{"num_hidden_layers": 13, "hidden_size": 192, "attn_scale": 0.102}
MLP neurons of a small language model. Each row is named by its layer, matrix (gate and up: input weights) and neuron, and shows model dimensions 0-95. Each number is 500 + 50 x the weight over its row's rms, rounded and kept within 0 to 999. Numbers have three digits each. A neuron's up and down rows have the sign that makes its largest values positive.
A block is one neuron, or neurons of one layer that tend to fire together. Before each block is what it responds to, as a language model described it from the Wikipedia text at the highest values.

Description: Surname first token. The first token of a surname right after a first name or initial, often a fragment, as in Pat Martin(o), Nate Roberts(on), Sam Bell.
L6.gate7:416421543469513524480563524485450516531571429507545492485446551488406543518491405396481446436592465591554507463512511538401558441501437520566567524507541560426519429538451493513399500500503452555459494583479577451504574416510497496503444446460597496502494486462476465524527480539458491497
L6.up7:424442477487532517548513547432537582517429509457552539328510518558438527510524635560457388509477612571505549426530424462501477419502451442460542531519538495471450437543448501423502504500504616481461557546515490475541526462526452464473594562541489515556524449449528557544477484481466433404
L6.gate8:564465483541575489523475555479492519545521598422435435506451541485445529448566469428476478522532545542518491469608541536570490538544414495570553515458531535379409547543542456498427529486565518488442583448403513502483430469467418531420515431573553463499479491452645474548517540474437468455
L6.up8:461467555498477530412442546600480470536563481479467487519521470485419577567535506509502462507465405578532480476495568427501618614414551562530537467466509526516481480583460537578436532483424486525487554494540514503541445473492462466512465542408437559465534453417482416594579570502450499462
L6.gate214:568412607531448485407447544606521519576519512535388499498461468497538486519493450546479499560597514489455509541509503521527504522598473495466386502439458531417494434504508591441464471498501569503543508454428468408485476502520571415562462453559483563464411557436444499407547579474522466530
L6.up214:448454513451522494484431568521529508532450513447517457395565559505478519470534431377501545519513403633559459492504423549473569446572514418539418436621515499459485512523458513547528502527459494494563487490464524490489468470547617499502508491463472552554573560362520475346557500597461448474
L6.gate266:534425523496591547490464543451551492509500512435473481528486500486455462577515465586486436467470471593497473588511472508461573469421525496561504518488549537485505529531474528486406488491526363517442504502478484535596488496432502513432518475582440522490598513500450466403611406558435527517
L6.up266:512547580493498442450578448562476538478508499439442501586487449530472434485478575518435446564528422547482491534560454390454491462579482542532598541552507494427438528484455478445427493479482521530520606385428539462509402652614549524485484443568524434455543483496567567457547469503380476484
L6.gate286:588481480500465536406440571522450544510561437535432425539534554470505537492601505497535505508542508519485511531549439560509478464562489462598508604445455500400495504561531585612422475492472474492478579416415515522491524425538533463507502525572522571455488586509457464519450503498513488490
L6.up286:557548494516486483479448564526453520501519508481428374468551551566484469475548578472490545422472482456456450549563386487511502504577515524532432492476459430538487487572516571583502476466522606523418560482500536506454559444489422505632516480521499563493583516512598471509561524529437472465
L6.gate318:431483598471451586427508444523626519504532523503440474535545526460534560506413477422529468515492512582542575482508477624361512458437459570531466463538553574414399482564505533525458482399424506463563583528505554458532487450495452560589438458474505553475497500465524423464446571510502498481
L6.up318:524473521506525496452540562581507544546571505487466534579493554470431472470497428424603471409452543457544451545532489598467544499552481539494512548475471519504519503466435450497396500496531470494496534436593535493539536488587494548406419442481559584517504549504561498470629502529489461439
L6.gate324:571510550393497480577435429450532482464570512454447464425491538463600525608460458501417481479515388576519469421508497458460537492502484507388551442513501427444469588548541564433450516456395522556580522594534493404465480476508502511549538489513433570484484495538612498468547496566439573553
L6.up324:507532522567453485505476538560449463422463511564486435537576544518486543467513494473615467491485505484522506462564556567434539530466453466491597450508450495503502523422592446493545467462498474545540597512451427445548553387471581538485465490515586529459579528455544487454572412431518447504
L6.gate334:473494513541551427578475484512526427465506409443541546515633558416516472478503480411498464512510550506487495422541531483535477548435539588522511565473557488476564571455500484564521469458448456529490523469538548433429450572420541587507527553472460522516413538453495561491494461490484460562
L6.up334:545439406400502492418467449475525472494403549618520595420518512547383516563604459447431470456501582463503450505456554495519503521474445458377458492503484527552463499546458572439575438478562496553550513542492539561495452515538447484512518464460475484577491471475499545499482504540539516469

Description: Year in dates. Four-digit year tokens, or their first piece as in 18|19, ending a date after a month, day or "in", e.g. "March 3, 2019", "summer of 2002".
L5.gate58:389591521490467467505479521474475393467486541473430489615516618519495511457591532427442528478534545517463526432467564521468426538391573526463524438515543519525565513556524471521503429630476535435567479525556477494523570514412515493623521501470469483565524495436520444543560483568514517430
L5.up58:484555540469504510590444529483415462585535477536451578493442482429438550485504494561548528580551523488519536469464433367446524509550572539603468599557448532493506417562537541506478625536455504521374445410580537448549462540480435493414448431462493540533559506550486485572544484513533536539
L5.gate94:470500528542535435611448453440405519519424394538463516510445486517415484434467515497503526444502564501512474520515525508441565516467548508506511515472565543435560498439468444411464443505416557469516417445466489401452571606483596487481462502472447490550524402514479451624413436554503563468
L5.up94:375456558420465493553418574523422490544477547499511519419650520462548501511463569493566484520432595573501516524503531480514532513457468444544443475444520502442515536458519392445471507592485474422487544531548434478522482563471467488435509502587482499451549513484463497535576525527548531508
L5.gate345:451527449509500451450432541515485453442500588452517480541441529499473527514482510504437539479444533566583464548578521495429515523457523406575377518544497483521541487510523473464463494561422492456618471547476561432584539504411574540525456411459519497516467478472505431493523570590518482531
L5.up345:569525541503500592512447480485403497615502455498470533504562576511563473494437494484581387479515416547470466508586564399476472526440500528457491467473491482444562378521521540492481587497568543520476464411495518508513487489392539519483563536484489494522540441530463565456566533546595639480
L5.gate372:488524471459562488582480522537457575531483497579645519477478494599601606544540531455468444494490527455558513543438460445492527478419574431608422426467534520403554469478441575557437427527405561481518497383492468541526547469575519549548555522538540484492542520500475507523531562575490493452
L5.up372:564377523535495483410547523410533495534476358532541504511508488557555564512511551484526401467545562572613545495417567505500449395448473500509458524468543514522491529522490476514598481539506592443462499424413565504451491456514618513500474504526486577448476552462536543453551543474544487520

Description: Years in dates, plus word-pieces. Four-digit year tokens ending a date phrase after in, a month or a day (in 2001, June 2022, October 1982), and mid-word fragments like st in understood or storey.
L6.gate12:546457532315441620489471544497472505549471574459541553526503573498519425509453522544539461536494572570607571598504552558467561532410475512580505476525608509436509391531484434439357545548462561501451450499550551433490538511473539490536533573472585499526572458592512521509515521523474543571
L6.up12:560479398521470536633484516498468489520504607494538504519397526533513524393493524560498510450516565514487507516535560491515531514510536496491439443499595573482544474472514497435466517518510461503439521556455555457481502606491548551481431530532457412532482467510516446489430414506399516619
L6.gate64:557566418532533520538452515556497523491481583601575404489517469532553455540526475446375535475389547522516474528420514498476502512586430524594456572483554447476469513602464511503503527553541425435443494564562476568487447597488501460538589454587522417538460524559527575480408419541567476607
L6.up64:506468471503475443617503488395577502585398499538480517395519485509570468495480430366518585507499511520511459526574531436469500524509461506502457572588473536521525603468423482472459545453558457605465531614557551439611562515457500607517496478536441491496541419496576452435433416507450523499
L6.gate69:477500423590470405463521487524483458448569552489520574514528552580478549436574497515454458484462625575547556611469527504460584548484471443461401498549532533556461504569474576607555503580485512422467529486449539359455510505508530539499505443517493441508570598536489395479562543518524518487
L6.up69:533491430442516450455522443478479426490497408465514523482481496477470434542516361470536465420433504578517479562469519458438579517578573485468500406534549450470604550487501473523542476518497535443510497559523439528474419518525492560467474519507423365508412445439468504530577610539471551505
L6.gate133:490527515544478523441463448481461485435562520487490516603435611433555485487535617467504513446506689497494535500433536513434421478503369510519428480518544496497522541496554503476514509493429467464439530509455374453528507520514460505535520490505548531471565519540470476529569576489517510508
L6.up133:538439502471506561486449437530468511443559483536523519514404495488478414559494608492542486546576584459523477509437485457500506406463507533570438515593551466487431523543546514392469523518437472435464539513577447417491523529540526479572532512518547496498509450424502529490492452456475564469
L6.gate135:534533405549461535519401524485532472468503575474454534457444510481486404650532543499535590548562496508475577521508479424546539496501527562620488440574509506451486537493496467451464463432465468451434389572512529617408486432464509578489546474484479542601472399504587602492507492532438578463
L6.up135:469557547559489476475484524464491425545448523398506496480450435407588393550453463488464587488569474545524479478530472499506581560524561444635552409521568495425561514512468428491542377490499395542444490590492503477517485525425424512446511590541541514477628511518527587508485503483511566605
L6.gate168:522542543590500505463400594449542478583430416575521448422528491486565446501532502478509446496508534543542519565490687421550570463453488501457411526458558443387461536519441556574490468453435580491552434505510492549597526505490486408485606449479549429585482521446528487574540456569397565484
L6.up168:489473550533441531518533562520488491485482578494483463518495573495500486504483475491555539384558515495513459523489583543498603546454472517507399379477480532490436557545545474462473488478404522417526551522586485444536620513566471445469441417478522503473489513430480481525530421545626521481
L6.gate215:469577588530523518454483526470495495551473448455521520536445496535477561617538493453584537532474558516587482618553578496576454525441468456480466525429539528673482420479440495471519547452505491474418525480518466424516458481517552481491456348498467523540473557572551503513451453526498515429
L6.up215:540517500459479546446501480478436445572501465534489548469482561511440453526560480524519491566466570505565547528545501494565594532404414455479470459425577526526484453455449466399479597494493535451369555391550429500364393499562493480482382531440442519569569559471469492543523514533471494474
L6.gate372:477494412484449468486477490557428481557538502508595440501425505572506504454555471484469502539428525487453467587464554430428431475514509467505444565615525509581474618511451547580510476458411506410490492563411490523516516423440585503467489410517439541581488487456495522536446508478537557498
L6.up372:494601471544445427532467421630462470544532556488503327551540526454509560455381562530556433553525495503523603484436561516393499479440463554532441500494609507573441509502467569498450540499422494521621472509575560493476435454569510420542470560507485551440515527541512499555523557519497542503

Description: Possessive apostrophe. The apostrophe of a possessive 's after a name or noun, as in York's, Women's, the union's; sometimes a word-final s or "as".
L6.gate56:512488498459472539456506594545511578537583570557463467531510662532523451502491588486504543482545567456448457435430491503525408533496460502501492466517405541590542508477468567464524493559411516522437555492623523407527454448431516531501424483534389592526491536588556494395507489425515512439
L6.up56:541511470568461567443543537451466557532477388413457560499534564504461445460557500470509564522518435468491515502584535582485487493484555529471556532562475532486544518465578511538481555581535439584488508504534552434564465547462565449608496483426443454584480519585583515421537464516475434531
L6.gate81:524489506374464502594440534459507556540535399564548453490485534523553434475514510575517497455646556516569556551540513514544435580525508547540594565492480550498385436509463569494498444523399470398515484467449502518530575556496556501589420527473493483450478482433485489450479618501449494481
L6.up81:568433423550449541458452530482513529561476461452487413459457506458545461432540517437580501488430469428500490513483420394488478519459519557535480538459454475501485471527445390483463501451537527526520564436564546510536410531529569563534458493484498505568501460452506421511442483518439433456
L6.gate97:582537548491523519540456538555505537489562538589451538485458444556526483494556444467441401658471509377562524628480528460472472458502524498447495509504493437492421468476466512521457465492467515453455464526458475538465462498449462493543492559592494381550502489518475392561488504533443503432
L6.up97:486487511454428525492539471461411549501527504482403532544480559481511434525511526468577411535503422497414527401490605523442538587446563482586469550531411451475580484476575509460537543516508519601597465532469515532503447594398499515514450501456443594477603512429581538408500458446514506600
L6.gate104:589549445516452523525518450477477540446527544524424468570632498520520525388485498483516527464449541534515601517552465450517485467413519471561568426524500466495452446490512509466482497558509469536557466593448526525526527527511522519457440566511563477577475643509442430518521461501438485440
L6.up104:445403491566541454518507491477417508540508439536480465544498514455530614554573465491526439403480491522566460418567552459590567444484517525536445521520448486470550550535500474519475517491548493446489500543397501534541403464499489496546480553521527464535564557442448496469489528450571541469
L6.gate108:486520523520500434502467530515464544473495422441573554526506446502569465476483383477452459453432541492540617516411556560522515531505511487551578480516422448609544545570448509552489534475468505550490534472543547438451496504446426531487466595458473425530567531470411375415507537467435504520
L6.up108:517488434595508429529481413377439490584514554501513510448527493496526453417468456523449592592467464563529521425487431514468546548487508536544416527486483510498535488513403502495474424503552618511564484469506484510505452489463537476433491497474504537544497510591493451469550622517509497463
L6.gate110:454468469519529563575558580532469546491515483520527508503420490594487497550463546510482506587553559522580513459525492511507403576474452577483551597496462527524565445458465523582390452486506419503484415567492543435510525648544524501589482495506544562442483474499511479521499482442471448561
L6.up110:501476437536539445609565522467493543597553495484505539496562522529487345527538408500499558492510545508487497490457487509539511506460462499522468499421466435572503452469589529462471528514543516487423476477464508410519448588462525464550480489444509455478422396468467512553553440494505539601
L6.gate196:464516472484460552443434518526550496509456552493510456501542537556432526416507479468520535476592488520548455485496527476505477633544589527640562531550444515494412416500432529549447497548474507581501565527452442561359579492450457503522438483562522481455430456500592448492440411403575527503
L6.up196:478522542486439487547466563541541434492506458543490375520478483505520518513477436457509452526498392539547606503598580440515498420455534492438553508438481512484447472601413492447465490543446526464542467500502450456533510408483534472510495594451510455532478482454514502549399589444484381406
L6.gate253:457458479459536542533450487447517525507571542485446551561514553484528478480464499495473481585455541524669505570430601534489523524579430458605472446467506570525486516528546517455442628514495576527556546497531444548516529480557479400533571589528466440639480570468511556399506542482476466473
L6.up253:491527619445514491458547488496489552426532530567534480570510504553506451437402552447565497495530482513544539492569574560561392486505548509450512510509513552525518424481540485367509473561498499365673513479476508467492550358569438422516451463473479420507563566470521463453468557575507477598

Description: Possessive apostrophe. Apostrophes, straight or curly, right after a name or noun to form a possessive, as in Aldo's, Army's, Women's, children's; sometimes mid-word fragments.
L5.gate29:478543435521506539488465568457487588527497476503455521506453522501556519548541522413475526468531576435423591477543543505411411488589540462454428370559554515493541472511531483462457443483441506512624595507532461457553449451533507537556365484486451516506431474432440452459515487474447532520
L5.up29:559499440457540525493470517529455588613577510437505452483517591450506519538508498539491513429541627535517426581512475479601478520494438453487563543533509628573480525594534453483489488491530529639506502442493490511464512587515473490567513542453494425592455398423514508510456464542440504475
L5.gate105:501586517463385512491512477514518474509495456471489479586470547487472487499456497530433512506519522400531516552423550476547561406474530458445528465514429617517442468575563461563500535479485451559594485522514523580463536559493464460421455488425474483556511508466440442524456626566518503496
L5.up105:528472484533447500492543470521513588463549471573562571507408512543473513438507552438422549458602514494448539484546489502508527426515499567417463595507426562452518480464459501450478525575570529566569486480404613533438463514501542464479426519440536467483459650525451478443490545588560450472
L5.gate123:588442449538506512554543458543389489522626420443477631563534546579421415402508494529603435440517605474538524480450545422540519527523489477502606375565434528586474481501467557545484504468462473515484479469537536441489583483432553512603440518459576487480586527514551477538466585515459465516
L5.up123:427477535401496416521472461516463437514579502541409442544503495460532582472488473518482526401611506429518504538497546482551501474514531504599446529415545509539471569590459531570447473525523463531571541444472509367469553503466514418540491512550416551547555483461424518377518572475533502487
L5.gate314:428529484522450513619501570429482467456561551581408486529442376498507602444487518449524466535415584500468438636540647418479511497472442446513573493468503401488484522511432509403470503558508537505506492477509498559454497531557576473545587465521526440477535493381482512471458571528539559497
L5.up314:535437427594443426586511409523598513480506470443463446565481548527506495542481479498511586496441577451457502570528555533439469515526500452559532511442447507580523506484480407538542502540456591499544519482504572484414536484474586449500472387391529423395500507405484514421442515576577500583

Description: Word after a determiner. The token right after the, a, or a year prefix: restrictive modifiers like the only, the first, the most, and year or decade digits (18-30s, the 2006 elections).
L5.gate37:548521527549465513577541520431449496450529538474464411555474504483470408514488479513406520417485595576483608437505467492540552435484557587561525550618433518544549455556512473453445500495556593547480401515538471510544471375538468591526511498564510546530475581462440529455473472510536514646
L5.up37:597448479569485446524538473611479492485500552481470360488501491438588477571570496460407382518530415444499505439495439528548539534513498521542568442535526575520462425484554554476490485507577505441510467540496485534488531529561455495518616435512523541529459482492495495544442457450446459629
L5.gate114:550444517528431523467423586550566547565507472513536582453447467551428470606447581486556437517451466542473462495476482546479571430561592481411477518539463551481538423479527435469517566570588506507476503523456457528534568507494459516536585430414465512531419468595498584584568405520571514594
L5.up114:490523552555440479526521519657463547672501447571576475529425530477552552511500408499444532554483524512466446470526537526524482518485514468517478521532521442429427501587583499522485610461511536472591496564528633507505497410499415535449540518498515488528412517508453495494450511574522448514
L5.gate250:532552538456492559475578409477475459550531490481469489405521631485577459498476528475521448451533589515360569573547572497531559513414585503554439590478512495454639415486520482391524460469483556485580527493475487506525579550493536485535510403491586385532515422485480463546587605559516499472
L5.up250:513528503501394555463523487555514525513539509476594476397534484469524488415477445497491505564437511520483510401544458436511465465461510602522521556451493451513441534490550398539530540472529587466538379568607415548556559543522480537505536574465486366517390538576505580543544514496520448597
L5.gate296:560523469517528618456520530538498509529526577501539522558502512547542513471496486455539484545558520492461499453484570497499454519520556449543521421530474465486495389579546466616456521480536557535529455537540477592522581452498468577494623522536521439588418495607446482566466600538494512595
L5.up296:416505451527410465450455513531376463652508442484577594500620466449554486539502520537475456441404557494451570501497455471445497534486508505458567588470531420536510403515527497588520534505580566494473585505538471470502421541607483485537577444458523517527535466499526485566600429584518539584

Description: Phrase-ending tokens in wiki bios. Final token of a short segment in Wikipedia biographies: years that finish a date (March 2022, 2005–2007), "=" closing or opening section headings, "and" in "is married and has".
L10.gate205:486597497490523555557480515408462492484513534467419535460521472547454500529433522539502431498422599555516548547505543582494531484435519457451421433545622407538461496433466510539416466443536469499530446457515495492539434492449458476536546533515521442441536572500512484456460501553560518529
L10.up205:518507475591499445534488462551459530446505575532481452443518464423530492421543428396554447438452468490504568466452486515515523578426530512560528535544519515549506485427601577513542599515497450449471557533440541364450474470477525491565451478507538403553488415541478474493614570497543563507
L10.gate372:517443507544548472493376567454462455500511474435520424396530400473500517504573516488555461431484505494604539508402505448486478454516560417581508581525510453561524488446423551536463432509418507490550490562399523559481538460546456413565503539563509525543572479452565470462479574487585555531
L10.up372:526508580430547462487568466468559433421461612570515554516413509505563533576531480517494523565542508466446555488485420583531589606412508578494439512517553541405527525519513485469525486505514393558542466603496573502471466495498448469457475462452555493500559534501423470544486551581509490498

Description: Surname word pieces. Word pieces inside or ending a person's surname, especially taxonomic authorities before a year (Garavello, Hampson) and names in tables or cast lists (Gobert, Kaling).
L10.gate262:405437605493521488476526572537551438543520533422473497571516463538518511533507535460520488455578452583465477541492508405423603481446413556566482500496517486503404453413454544465510446567517504550429570494440536442451411484482517542533489386478513534501522484514517474488508496473481563500
L10.up262:508570625461541476435485537435486451617542465420446503507496521530501462564470501541576552482518495571500518514573399543508435452465525574511481569472402553554493420426625561554405465546507537466519487462454379461430425485480522502500524459518528515543568545493525506417527516574553529522
L10.gate299:486455520478459446427457478485527568490495528509401468501562482524490462572466538475493488550529411571448473551569466449431494478513493542588540563512374502398424478473568540451434551525483506511593603523525552621542427496479426435464436575553525569506553594506574474539626531546440455506
L10.up299:478525494536519505588576576578519460476510461531472422535473500498401457518605442457399462410484467552463485352439492540492453515562482504561535496512545470482510541512555538470510530539526479457502498570466504473469506525457511604447539494588526498392511547390463458483471525472520492569

Description: Pre-noun modifiers after determiners. Adjective-like modifiers between a determiner or possessive and its noun, often superlative or ordinal endings: his most, longest, 50th, a 2009.
L6.gate48:499486505593394477474503534463500486526488509414529401449511502593590475524435474554468494597521466531558466526472538525488474475421518479546498489498495449553434483531474426520456527594526518488465411457555536548507438539522554481523524502426430559418374499587493433503514478498516467536
L6.up48:474539359478538407493444498550555570504450432514503468600464640551539567573552500538528502472411474426530516598478465423476563548608540508433427475531477505467568470513460560552502541536487600515507480504453543426536508441490405475532539550493544487361535424540484433514513435455490419566
L6.gate194:437602502504460530495583545503489578579556529509504467440458487446610472459488472482550447483467495507537552527471535438441515409491417482547541480504403527558475436563540514468455488474525537455403397465504459527523538386455452539626507509405518517511568597573522424424464579499459451549
L6.up194:437555513558419514412486431478526485583543463476577493483475569551485517570529524411489513569472443461486540548596466515450524593597471489542548505536493601470634540565544609498517536428562535451501443522551492495560403469448413477482531567507572491510453576483453514479418500429558465566
L6.gate222:517463517464525466508487539602585495572502501530544464476436478502590467503607427489477414473555408492468585602507544457528514440482475539587613474506453433576523421575503529515563529487529497496583514520509434514484487390520585425575547528526617506512444440524509515516438535487608477550
L6.up222:597465482540456448419605517536485463468449435449535490525503514494536508523526525513565581503482388500462453500557568489509527444384502540640472517511495435517451550503527594594494512544596428558496476495403468484485547504568549464469590543510502475564481509425535401414540584610509542510
L6.gate258:557553586543486545500510511461479524538531418546551490448509507531544490489492471510530572475554496371538529471588546449500510508534517398484538525501411451499607561555523545556488505480362480527538413528508354599519514511560474446497558454415412472453483453514630416479498469493378584530
L6.up258:440577442577452444505569532508614472500468523522496556503458528474536592511562501455452454494489510538552577509516499450480481436500513385498565619545528435483464497503496515567457535490496517468545449460542428645504501509455527461507498489536631426509525498499519445526505472493532499556
L6.gate302:507540521573542524454363487479619449518534563534594515513567453485587582514527483507490462510449416525521475467525605469374509504505495438482506622515507511534600433557489505486494427517631487466507516534537490602536462554414498471440566444494563484521526466496558453525475506524388537554
L6.up302:517548543580530448528496483479501572507615518566532464543475535475555482474507499547530431401435532629566444538497581507477548449596407501616539562538474489475563524456534542527442520519469405528540499508499429520557423540529541495515607459563540525565508445439539436444493551589464596496
L6.gate309:466477500525467448411452491490508578494485507464576529502527539485566548532486429566527461541458507446456559487459573493419512475542436427490536542423487485559527520566485496549538514496556493540405456513547533450483512599548485530405551556487543408505601495474471471507491501481467501494
L6.up309:494523525492468468533494439543421560533621524443545558508500633429560484420500522586456518460549561452455455387508530495503459561475491454527578484565497464553470510454507523434553463514520521513452390461411496478507469494520551503365508441468541528452587549552473472529479461590390389449
L6.gate320:419485471540525470447478498519439501523581460403482510518604507613574581528473432512435503557491405534550533484460493554501523469583495489472418592577464515525482506461522444529434506438545475555471406536478513449538529571525555506518567455443604534486458558539586474472482473560440503522
L6.up320:530547445512450510577437441410513443495498505490509475553537479469550450557505382550513561437532522579518632468482611460464571409553470519491527539555492640519411493527475535542564516537499525503557394487550496557490465491415527456536554495509509491530499377496525548422481510537440515447
L6.gate353:508516464540538558478439512558471561513532454411553532375570524540516546557518558519504467526496523605457612423468604462495520489505519497483457511468454457494480481531427508504499534466505576494407477566510473462538569468446472514545600450528474515497497509406514420546482538480513403533
L6.up353:463423489522508557494480505529529532479530557537489492526509390608541526502532540465587494514528564508513441428413556530486470572476413417459504407517507498349498524527554436483473486551543479461546544491533557568484516566534432420492574464556478399402436590629552488498440472551393459489